Part of a small language model's weights: learned positions.
MLP neurons of a small language model. Each row is named by its layer, matrix (down: output weights) and neuron, and shows model dimensions 128-255. Each number is 200 + 40 x the weight over its row's rms, rounded and kept within 0 to 999.
A block is one neuron, or neurons of one layer that tend to fire together. Before each block is what it responds to, as a language model described it from the Wikipedia text at the highest values.

Responds to: Verb-start word pieces
L4.down199,152,243,237,232,165,205,189,190,183,186,195,186,254,182,185,159,188,144,206,222,195,201,195,229,210,190,292,214,228,214,259,231,226,163,194,197,160,205,197,248,187,253,258,203,202,169,249,219,171,254,245,211,230,221,144,270,230,197,221,121,213,123,203,203,245,181,220,168,200,284,179,76,183,161,152,209,204,188,222,246,188,307,210,336,182,203,219,205,282,181,140,178,206,212,165,206,193,140,215,230,153,269,194,244,152,213,211,151,183,197,158,247,239,186,187,170,215,177,146,239,248,192,211,208,166,172,190,194
L4.down258,231,237,175,191,156,178,192,114,151,227,142,208,195,157,244,173,140,203,197,203,196,186,192,233,173,228,194,240,209,203,225,214,190,154,138,273,172,253,185,219,255,210,178,155,185,149,214,225,184,164,169,207,93,113,212,156,181,240,202,150,211,185,218,155,250,185,201,158,182,151,183,210,251,223,225,210,199,262,254,159,212,224,207,179,291,215,249,209,120,266,185,221,244,195,318,162,225,247,257,177,200,144,163,166,179,237,178,185,252,168,239,206,189,254,230,188,189,256,168,270,223,221,231,112,189,204,208,253
L4.down399,191,207,195,203,125,172,244,200,219,257,222,157,216,230,223,262,197,185,176,182,207,192,216,149,198,128,204,144,223,183,128,149,132,186,258,276,187,196,198,206,209,189,194,277,225,178,184,238,191,225,257,211,166,169,205,208,168,161,171,248,251,188,182,215,230,205,239,214,143,220,123,211,182,235,144,92,175,135,149,154,153,253,173,210,248,205,185,260,161,308,217,153,223,150,208,210,209,241,127,236,128,218,246,196,238,216,296,179,264,161,204,179,229,178,221,235,230,183,170,199,258,194,164,160,197,169,162,213
L4.down645,189,166,188,191,168,225,182,172,225,147,219,212,195,205,352,154,246,192,158,185,205,210,225,166,201,262,220,164,244,240,229,205,148,287,227,158,151,205,226,259,123,146,191,217,210,239,266,268,199,166,163,138,127,235,198,245,139,158,218,218,273,152,254,248,217,180,184,212,242,131,143,206,209,219,166,190,188,166,174,135,216,263,161,247,155,186,259,98,198,156,194,224,168,243,224,216,233,224,179,244,278,186,222,178,235,306,195,208,155,206,212,219,252,219,192,229,173,227,185,186,169,155,175,136,190,159,206,161
L4.down817,201,233,135,211,142,251,223,177,201,246,190,257,163,110,208,178,199,181,245,193,265,166,241,143,238,187,206,52,274,192,157,158,194,101,271,147,201,213,276,220,228,236,198,216,207,219,212,182,134,183,223,177,242,231,155,153,131,184,150,181,122,180,204,215,218,175,207,231,191,268,223,245,220,179,189,189,139,220,177,171,241,257,178,201,146,169,137,194,283,206,236,261,136,193,188,199,219,177,180,283,227,153,230,199,223,237,240,146,207,202,197,222,213,157,182,175,198,157,159,174,239,218,150,242,255,189,184,196
L4.down851,208,220,149,236,155,141,209,147,205,234,213,207,250,146,207,183,217,161,252,201,218,242,197,154,228,183,203,221,218,226,158,210,175,192,165,259,266,265,253,277,140,259,209,243,240,223,219,237,190,278,272,114,235,231,250,199,234,192,275,179,236,130,188,174,197,212,160,198,152,224,163,172,187,191,110,135,188,183,176,234,240,214,124,221,218,154,150,249,271,248,181,159,115,196,244,267,168,168,164,245,176,205,212,234,234,204,295,203,245,131,284,137,178,277,227,138,213,201,210,186,206,194,156,217,172,169,260,178
L4.down993,193,202,124,226,164,162,174,228,268,254,216,205,209,214,182,281,198,163,198,185,219,157,167,208,221,204,250,178,239,225,219,167,212,194,102,212,291,135,136,277,230,155,240,212,123,182,217,183,168,158,227,212,194,224,113,205,184,166,215,188,220,226,172,218,119,199,212,194,179,112,174,182,169,274,234,105,289,257,225,194,129,267,143,224,168,264,214,190,254,211,179,196,220,223,276,243,210,194,176,305,225,214,192,183,149,246,207,222,224,194,189,207,196,196,215,156,196,174,179,236,273,225,158,231,178,126,189,247
L4.down1017,177,193,233,184,189,188,230,143,164,194,205,202,258,205,245,151,220,204,218,171,204,176,243,204,199,166,171,202,204,166,169,240,227,212,219,195,197,189,197,185,214,167,191,15,164,140,212,162,150,172,190,198,240,186,216,229,219,170,166,150,194,174,226,196,225,223,193,192,231,163,209,140,226,184,180,277,158,224,204,139,201,149,195,272,233,223,189,186,0,244,223,184,232,246,527,222,164,187,185,218,140,219,191,187,254,198,192,262,177,208,218,217,219,225,179,197,139,200,138,211,219,202,189,238,193,178,178,254

Responds to: Word-initial split fragments
L4.down157,316,194,190,158,195,186,232,237,188,198,160,257,192,224,189,169,202,234,142,187,283,185,190,133,162,215,229,194,225,162,142,206,196,176,242,204,180,214,191,205,243,215,168,171,260,239,206,129,200,262,181,163,223,219,150,184,175,232,135,193,224,210,152,247,201,175,243,189,141,182,261,188,250,231,261,205,142,255,174,151,197,177,253,169,221,188,139,157,226,214,179,231,189,191,306,189,212,297,260,108,124,190,251,241,199,190,189,273,263,191,144,281,205,206,208,256,214,250,272,292,221,164,230,209,173,271,191,172
L4.down432,139,246,243,167,216,205,290,256,248,238,226,175,207,209,246,121,175,176,162,222,288,148,132,248,134,190,164,178,205,188,150,198,204,210,209,189,254,173,200,198,183,198,183,228,189,131,188,157,159,197,216,216,225,188,252,181,199,181,218,271,308,263,191,275,143,172,198,235,148,224,216,103,170,256,232,174,180,144,184,194,140,191,191,176,88,171,214,224,175,201,185,207,238,229,291,252,234,216,216,190,230,229,209,212,145,237,222,173,239,156,179,185,183,232,243,164,235,220,219,188,240,223,179,178,187,216,194,220
L4.down442,250,223,196,174,186,246,223,169,163,193,199,230,201,192,240,231,239,225,206,194,256,194,165,227,167,238,175,207,201,186,212,134,189,197,186,201,208,202,147,219,264,221,225,74,201,182,222,163,166,209,173,184,250,209,185,226,207,246,207,224,237,201,204,234,205,208,173,136,82,218,193,181,201,180,226,142,197,219,207,196,235,213,148,179,259,196,229,241,5,210,172,202,188,184,489,158,206,189,166,142,187,214,231,194,183,257,238,175,207,216,106,221,220,196,185,253,179,176,181,198,226,216,229,200,197,174,225,181
L4.down448,127,215,146,173,114,202,245,190,130,169,282,159,159,188,188,255,153,196,237,206,172,264,177,146,295,201,202,228,242,225,152,179,209,185,245,281,224,218,217,198,148,211,194,242,138,145,242,211,202,206,207,183,296,193,183,261,111,201,179,170,308,149,99,240,209,259,182,200,141,113,205,193,220,182,123,191,187,272,178,248,174,232,192,188,147,230,198,202,152,233,202,231,189,137,212,196,144,153,155,142,208,209,174,172,200,243,177,206,223,162,210,162,136,184,167,173,179,157,170,181,175,198,218,116,181,178,146,235
L4.down563,219,206,140,248,244,207,211,265,228,193,189,232,211,254,190,189,166,221,166,224,234,180,225,189,228,253,203,117,150,178,193,198,218,194,82,197,185,191,183,218,211,195,165,97,169,199,113,186,200,196,237,210,198,222,190,214,196,220,208,158,182,202,206,200,170,287,265,171,224,208,200,174,180,172,244,205,116,262,298,142,188,204,200,222,196,160,201,209,48,221,173,195,157,190,510,167,241,223,232,154,225,214,224,154,210,173,214,183,217,244,158,216,280,193,174,213,248,169,204,218,200,174,241,196,236,231,199,172
L4.down595,187,264,241,190,210,248,277,218,242,237,148,213,170,256,266,208,209,257,206,253,191,198,217,218,188,249,184,126,203,219,151,229,191,251,218,210,192,226,111,173,257,206,150,127,224,169,161,179,246,298,178,131,165,178,254,232,118,275,184,193,234,215,200,263,210,206,203,261,194,214,200,193,123,211,294,176,172,125,193,152,168,232,198,136,222,173,182,180,262,184,138,265,199,168,188,179,203,237,218,156,250,203,193,201,210,202,221,225,159,233,187,236,205,178,248,235,232,257,190,189,220,158,317,246,189,184,265,215
L4.down608,258,252,216,165,219,149,151,215,138,209,238,217,172,196,228,176,167,212,155,196,181,190,197,213,229,257,173,176,200,193,197,184,175,152,169,233,224,190,207,213,155,252,218,50,123,206,225,197,198,234,227,199,149,193,207,148,208,167,183,200,252,223,197,202,266,198,244,193,190,180,204,177,127,168,241,176,120,227,219,200,182,175,226,216,171,214,156,175,0,194,161,191,198,195,515,192,228,154,181,145,229,163,211,196,220,220,162,206,268,187,188,190,179,168,196,241,172,173,188,189,226,195,203,189,212,205,181,219
L4.down816,226,263,159,162,191,181,87,179,185,200,203,238,217,221,245,149,166,232,211,164,198,185,187,146,203,164,220,189,242,247,192,201,158,205,170,169,194,168,137,240,80,173,200,204,215,256,175,213,143,290,288,298,210,191,189,179,192,226,209,164,205,195,164,157,189,190,191,137,205,218,247,291,259,198,215,243,150,183,225,194,258,207,188,226,175,251,208,200,62,244,169,261,171,216,375,216,287,186,167,182,179,202,196,180,172,162,186,199,251,220,150,223,171,191,197,244,191,226,197,214,207,165,158,107,223,165,277,210

Responds to: Mid-word subword pieces
L4.down39,222,137,223,245,178,247,154,266,185,102,184,137,269,153,224,287,246,204,269,157,237,159,204,143,156,117,148,196,185,205,124,182,223,173,171,257,222,197,253,175,286,209,145,219,219,166,261,217,271,125,258,139,137,168,219,235,240,193,169,295,198,171,184,212,202,194,186,206,241,205,229,302,230,214,165,180,202,260,269,184,215,153,192,217,223,172,183,249,277,196,194,141,193,196,191,196,204,228,196,161,197,166,130,201,173,186,216,238,206,230,157,187,162,257,211,148,138,170,220,299,196,199,183,231,194,194,217,248
L4.down93,157,270,173,213,156,238,243,156,110,220,142,221,205,141,240,202,198,125,203,246,245,131,214,169,204,155,231,185,142,230,221,185,189,184,173,190,265,203,157,220,178,224,172,187,135,171,221,181,221,151,263,229,249,159,184,214,190,164,243,222,186,180,171,210,209,260,237,246,158,230,164,249,128,161,168,231,218,202,220,145,294,240,227,178,212,180,213,211,115,225,221,197,216,247,297,205,149,234,162,253,207,202,261,183,200,199,206,232,135,239,213,184,187,205,206,126,212,199,174,205,168,156,186,268,129,209,207,133
L4.down146,231,182,184,235,172,232,250,201,185,180,236,223,196,126,165,178,195,231,247,147,246,158,198,223,185,223,229,237,202,273,218,219,157,132,188,196,147,141,129,257,200,217,234,248,175,161,224,126,171,226,117,253,207,230,207,219,151,210,224,156,167,197,182,213,216,231,200,203,173,230,288,145,161,189,182,240,277,167,213,202,152,260,194,245,188,227,228,201,310,198,257,81,186,206,186,174,119,186,185,192,170,201,133,151,164,207,191,285,240,182,207,168,191,108,230,234,208,175,215,222,228,223,140,151,237,294,174,149
L4.down652,207,233,212,106,211,222,172,235,198,122,237,90,145,225,190,224,183,274,246,153,187,201,210,267,223,172,191,184,183,185,200,153,125,146,164,227,231,141,201,258,211,165,197,167,183,186,220,177,236,267,204,295,108,291,251,174,215,155,137,184,117,159,196,177,189,228,162,149,177,202,258,211,203,265,224,230,162,240,151,212,121,208,182,189,236,121,180,233,158,138,207,231,144,179,267,216,244,194,204,259,228,189,129,201,224,145,216,244,227,223,200,175,222,224,208,174,236,285,141,190,203,196,135,154,231,215,297,225
L4.down830,135,259,197,177,188,195,218,182,236,221,214,221,117,201,146,205,160,216,179,258,233,154,161,169,206,211,226,167,192,178,227,215,150,252,252,178,195,208,204,220,216,206,147,172,193,118,200,212,265,286,208,224,196,163,213,150,224,279,262,185,220,179,194,251,167,200,162,222,236,195,201,187,216,141,240,168,198,231,148,130,193,142,183,284,124,212,187,192,255,204,210,170,227,193,139,192,53,203,243,268,227,299,206,190,217,170,176,170,180,238,264,196,239,137,156,169,230,195,228,154,170,151,195,213,178,190,259,170
L4.down847,252,194,241,200,136,139,262,264,197,149,217,208,180,161,237,153,188,268,192,234,207,153,225,176,194,226,159,216,208,234,198,255,166,186,163,187,127,246,202,188,175,166,169,169,217,247,219,148,178,315,172,151,122,175,283,209,145,189,224,207,212,179,175,243,300,246,275,223,131,208,211,186,205,224,149,175,261,249,161,198,148,200,273,153,198,225,213,164,205,217,246,161,217,221,284,164,196,147,218,157,246,202,157,248,217,218,287,177,184,208,223,173,166,206,148,139,244,259,208,150,237,173,166,256,195,208,218,219
L4.down853,224,163,202,190,206,157,214,262,183,205,222,219,214,190,215,257,248,231,170,236,194,181,221,172,165,221,238,146,190,137,234,225,171,212,262,179,212,225,216,199,207,227,182,174,219,231,201,217,208,179,203,272,185,214,280,143,221,229,130,231,201,192,225,226,202,203,188,162,220,212,113,149,226,176,201,268,136,143,234,225,234,233,209,220,172,139,241,216,11,167,257,184,290,179,401,271,134,134,192,162,178,209,199,215,218,250,230,232,190,199,71,172,208,158,216,247,127,208,194,267,215,254,234,222,139,241,206,209
L4.down970,188,197,225,199,170,231,199,116,120,164,275,189,168,196,169,162,214,154,125,224,200,190,195,144,161,191,249,223,240,227,202,171,225,184,150,185,202,215,156,328,252,205,240,225,161,193,174,187,202,224,258,185,166,214,242,225,132,202,279,256,144,168,139,216,143,286,176,185,172,165,204,154,192,190,175,206,251,243,170,172,213,210,175,124,227,259,198,114,193,200,285,248,128,213,226,251,189,240,235,207,216,133,156,207,159,209,242,204,161,239,221,222,231,250,152,145,225,214,261,173,219,166,113,187,207,182,196,135

Responds to: Word continuation after p
L5.down938,216,195,290,227,89,230,186,166,182,156,212,177,173,221,175,201,166,222,228,228,207,236,230,187,158,244,173,155,221,211,234,205,153,201,261,211,248,135,203,214,208,195,209,205,208,192,206,174,201,160,230,161,159,161,178,224,217,211,152,135,244,210,119,158,258,194,199,252,170,178,161,201,214,201,257,180,202,267,225,187,264,144,172,183,190,224,277,166,181,109,200,225,248,216,282,208,203,194,147,209,237,167,193,183,287,164,255,251,262,178,163,251,196,176,209,216,258,167,228,216,229,191,245,212,164,185,124,203

Responds to: Mid-name continuation pieces
L3.down71,135,226,182,177,241,179,288,216,233,181,214,191,184,237,193,233,196,185,271,159,249,202,147,185,225,248,182,191,247,241,167,249,214,198,249,197,166,208,137,202,235,218,167,247,264,193,274,257,171,231,85,224,247,174,203,191,185,197,182,220,236,167,130,179,231,184,177,201,243,245,241,186,163,247,164,202,265,140,223,199,182,179,129,133,94,180,194,244,196,209,248,201,281,181,190,165,228,205,197,233,213,211,219,151,201,210,189,239,233,219,174,267,232,220,241,157,175,202,188,221,237,224,167,205,130,224,127,209
L3.down94,179,222,110,217,178,226,188,219,173,217,270,165,239,236,213,206,166,230,251,172,211,190,276,253,148,195,224,246,237,200,197,147,227,181,118,166,213,172,201,211,196,198,151,220,235,129,244,200,192,210,166,212,178,213,214,228,172,245,189,195,155,203,195,194,241,202,194,139,125,221,204,144,202,125,133,151,203,210,220,277,225,170,185,171,244,199,215,201,210,203,192,288,229,185,211,210,254,180,201,117,187,191,139,210,226,169,236,169,196,200,150,139,184,170,228,231,206,189,197,146,267,169,206,176,235,178,210,246
L3.down184,202,202,203,199,176,184,270,234,285,156,167,209,138,129,183,221,258,244,235,223,188,242,269,197,227,253,192,280,207,192,143,213,130,256,174,170,140,184,151,184,143,217,189,171,212,185,237,261,250,206,143,191,178,273,211,153,180,145,237,195,196,200,180,167,252,200,159,234,249,253,189,239,174,179,257,195,193,266,166,157,155,148,204,281,184,235,182,149,256,203,179,185,188,176,172,221,198,277,135,244,141,237,198,191,209,252,194,249,189,214,272,193,221,215,111,156,144,236,230,231,233,133,270,283,135,165,197,206
L3.down242,131,170,207,266,180,254,234,157,235,173,174,267,204,209,219,163,175,187,215,233,251,193,232,168,134,156,219,238,184,180,191,233,255,270,230,124,193,217,142,213,203,255,175,138,258,165,245,157,221,209,213,248,228,185,230,206,209,172,169,257,220,173,215,202,219,198,180,246,220,138,170,129,98,199,191,196,236,296,155,204,224,261,199,162,129,152,183,163,237,191,272,198,190,168,167,182,269,215,171,151,119,216,190,169,247,168,153,225,210,183,250,291,221,267,222,153,195,184,218,250,151,115,203,212,213,148,210,243
L3.down291,140,169,227,146,181,290,217,207,262,220,195,214,237,153,201,228,200,181,214,241,178,216,201,157,161,242,200,204,118,215,271,240,250,199,211,141,178,163,178,230,131,245,325,198,186,153,211,233,203,158,250,199,229,199,238,255,187,175,267,181,146,178,250,173,160,273,161,197,219,166,247,171,174,169,181,103,225,193,177,172,193,248,289,205,229,152,216,184,256,205,257,146,164,183,135,124,167,178,235,148,207,138,189,236,191,259,216,246,283,245,218,227,228,158,155,206,173,159,194,283,170,206,175,237,219,192,100,235
L3.down536,225,195,179,136,167,258,220,232,148,168,203,239,159,222,239,219,177,224,129,159,212,188,285,136,175,172,295,209,148,197,171,243,185,181,202,169,205,204,207,244,219,165,200,165,224,183,243,217,189,205,227,246,234,162,264,179,298,174,163,280,231,194,187,172,188,268,182,197,178,204,156,200,214,213,215,183,249,191,177,246,191,142,184,279,177,173,259,239,190,285,246,202,204,185,155,280,196,145,145,256,164,142,163,120,252,233,198,192,131,163,173,213,214,267,211,169,243,219,194,274,247,149,195,191,179,180,228,133
L3.down853,223,189,236,155,139,153,281,142,260,241,244,134,179,186,224,230,155,286,192,224,204,248,208,119,201,221,234,170,245,229,204,241,218,228,260,184,232,214,235,213,167,192,222,142,195,214,167,230,231,151,186,123,243,117,205,184,241,195,250,235,201,174,181,180,212,196,233,308,253,185,201,226,185,213,196,256,211,218,206,230,203,224,226,253,123,216,193,152,215,195,158,147,161,193,136,219,148,216,211,223,94,210,155,243,203,196,246,144,159,229,187,235,153,170,198,146,212,161,274,186,228,213,171,201,156,151,245,167
L3.down858,174,115,221,215,207,181,181,222,163,264,188,229,234,211,272,161,157,297,202,194,226,106,188,177,199,143,184,196,231,150,179,209,218,260,208,172,202,203,122,179,222,180,222,264,239,238,191,172,192,181,185,240,238,205,234,193,213,188,209,144,200,202,190,230,165,270,196,138,183,149,142,243,130,188,201,198,163,211,178,251,238,260,219,245,215,249,166,213,253,226,229,185,160,229,155,92,228,188,208,222,207,218,282,167,225,251,265,209,234,245,254,199,218,210,207,191,167,238,220,241,242,146,206,212,218,127,153,185

Responds to: Word-internal pieces and headings
L5.down750,208,169,223,315,180,208,231,185,224,207,222,214,171,152,168,197,199,259,255,117,178,195,252,195,169,174,250,238,130,276,235,270,144,184,164,201,222,208,251,219,290,188,151,244,243,181,161,198,244,156,233,208,263,226,238,190,269,222,165,239,224,206,209,210,183,195,151,178,234,195,254,91,149,171,172,201,148,170,235,214,219,205,238,188,282,207,154,137,216,201,180,102,179,167,234,173,200,203,181,237,194,212,279,208,211,204,193,161,143,166,138,164,271,173,249,248,198,181,177,263,217,138,165,181,225,155,139,242

Responds to: Mid-word subword fragments
L3.down408,290,221,214,188,191,233,233,224,262,255,135,223,280,176,192,199,247,224,205,163,169,226,174,226,214,216,195,185,142,222,186,237,166,176,189,231,223,211,137,203,253,205,204,204,185,257,91,168,184,194,172,267,185,218,220,212,196,190,164,216,212,188,188,211,191,159,209,170,216,213,258,156,189,185,181,216,194,132,203,295,236,161,200,208,173,205,186,171,143,288,134,230,195,152,168,312,204,213,149,191,163,213,244,167,130,214,143,297,221,192,185,156,234,216,226,189,172,223,184,191,178,238,168,157,219,170,193,157
L3.down486,124,158,218,165,204,161,253,195,199,272,155,166,151,215,286,183,188,145,168,193,225,227,221,210,148,186,233,241,169,257,186,185,205,157,173,187,181,249,172,192,199,156,148,175,215,146,174,249,117,167,250,201,285,243,260,205,208,205,220,161,156,150,182,262,306,206,287,236,219,121,177,259,188,192,136,192,134,233,138,211,167,261,171,224,184,172,230,244,237,294,248,141,176,182,201,204,159,207,221,231,238,209,185,220,198,185,199,216,173,199,257,207,188,208,200,220,140,248,239,252,207,141,197,80,170,215,212,193
L3.down513,189,154,222,255,226,178,206,275,254,179,207,252,216,220,234,99,170,182,217,224,173,225,191,221,203,180,128,210,241,225,160,154,188,148,204,185,188,189,185,204,248,204,159,284,172,163,138,196,197,231,215,199,197,209,133,244,175,165,224,128,202,177,183,200,231,143,198,128,240,126,217,202,155,165,225,202,259,126,249,187,148,224,145,181,138,183,197,197,177,288,174,153,183,247,179,229,237,274,203,260,181,161,221,261,245,240,233,219,214,132,266,155,214,236,157,190,260,182,221,108,173,225,208,178,169,253,231,194
L3.down569,162,144,208,232,153,150,244,204,235,197,205,291,190,130,209,188,222,205,215,138,204,229,183,230,227,216,210,296,146,204,186,155,233,200,240,128,210,193,191,251,181,278,173,185,217,230,216,166,182,222,119,257,191,168,184,171,207,160,191,206,186,227,207,196,215,213,177,236,211,246,171,208,248,201,231,135,231,199,221,163,216,152,226,246,148,248,195,137,210,182,189,216,137,190,150,199,167,165,200,234,240,213,188,154,205,181,196,228,190,248,220,162,200,218,249,210,226,167,241,227,218,126,154,162,204,185,258,221
L3.down580,235,246,233,179,199,186,317,186,226,229,182,224,165,274,162,188,248,205,258,183,194,187,198,168,186,194,97,141,205,177,113,230,232,266,265,203,200,290,223,242,230,203,216,203,178,204,219,246,185,181,163,229,142,153,204,213,235,247,208,144,173,189,208,214,245,139,267,225,247,191,261,254,210,224,166,223,172,200,246,161,176,206,182,150,254,235,176,248,242,213,177,223,236,189,151,291,206,192,172,143,226,199,144,172,292,161,203,210,250,202,247,116,145,204,198,227,132,227,206,149,178,159,115,190,145,221,292,179
L3.down652,167,148,181,275,194,130,211,229,234,240,233,218,254,219,219,212,168,287,214,246,241,173,186,228,176,251,212,191,85,206,170,171,211,242,212,203,179,169,129,147,221,97,201,217,274,145,218,242,228,268,196,126,194,190,262,208,238,256,164,216,174,244,197,227,221,254,180,182,177,179,198,198,144,235,196,183,124,190,213,147,208,152,208,168,220,193,170,183,284,154,200,175,173,185,198,169,232,221,163,183,212,185,191,152,200,218,142,205,230,197,125,282,158,181,186,265,206,186,226,202,203,162,202,220,217,134,219,270
L3.down759,184,148,243,207,169,211,138,169,239,170,198,197,233,225,199,206,202,211,273,198,159,228,219,143,284,162,170,145,154,233,191,159,230,250,247,166,223,211,195,258,246,181,155,163,202,154,271,174,182,111,224,223,221,133,205,253,190,195,155,212,169,229,223,239,237,157,259,238,248,143,206,178,165,170,152,253,125,206,232,244,168,118,224,147,202,232,218,137,322,233,240,241,191,192,227,146,252,166,152,226,200,147,208,231,235,127,173,217,164,156,186,282,217,208,273,240,165,131,207,217,202,206,176,281,162,128,162,211
L3.down909,279,157,196,180,147,193,226,159,164,176,232,169,199,240,248,202,161,213,239,69,226,165,214,194,217,173,217,190,154,226,166,201,127,124,219,188,280,170,283,221,212,192,179,201,224,161,173,225,235,239,299,148,188,201,177,187,262,283,192,200,200,220,175,222,137,253,206,166,215,213,135,270,200,249,205,148,195,267,253,149,215,145,175,239,157,215,172,227,195,184,216,205,122,106,222,161,195,203,173,204,146,190,131,233,236,237,200,223,220,197,205,156,241,212,146,191,216,202,253,328,245,189,128,146,225,113,261,205

Responds to: Intra-name hyphen
L5.down207,209,205,223,136,283,224,250,188,187,158,199,212,137,213,231,252,191,218,256,240,202,181,206,193,145,220,161,215,269,150,160,207,232,219,221,162,144,193,114,189,203,162,206,117,219,208,258,203,160,232,160,201,147,214,339,235,232,197,187,164,215,219,197,216,155,204,195,226,205,268,166,136,242,179,172,171,221,267,186,214,197,214,260,121,198,121,95,256,208,212,185,176,209,168,207,184,153,184,183,318,160,235,184,227,176,210,237,227,278,204,255,201,237,189,208,203,184,146,218,238,235,174,201,220,227,221,145,189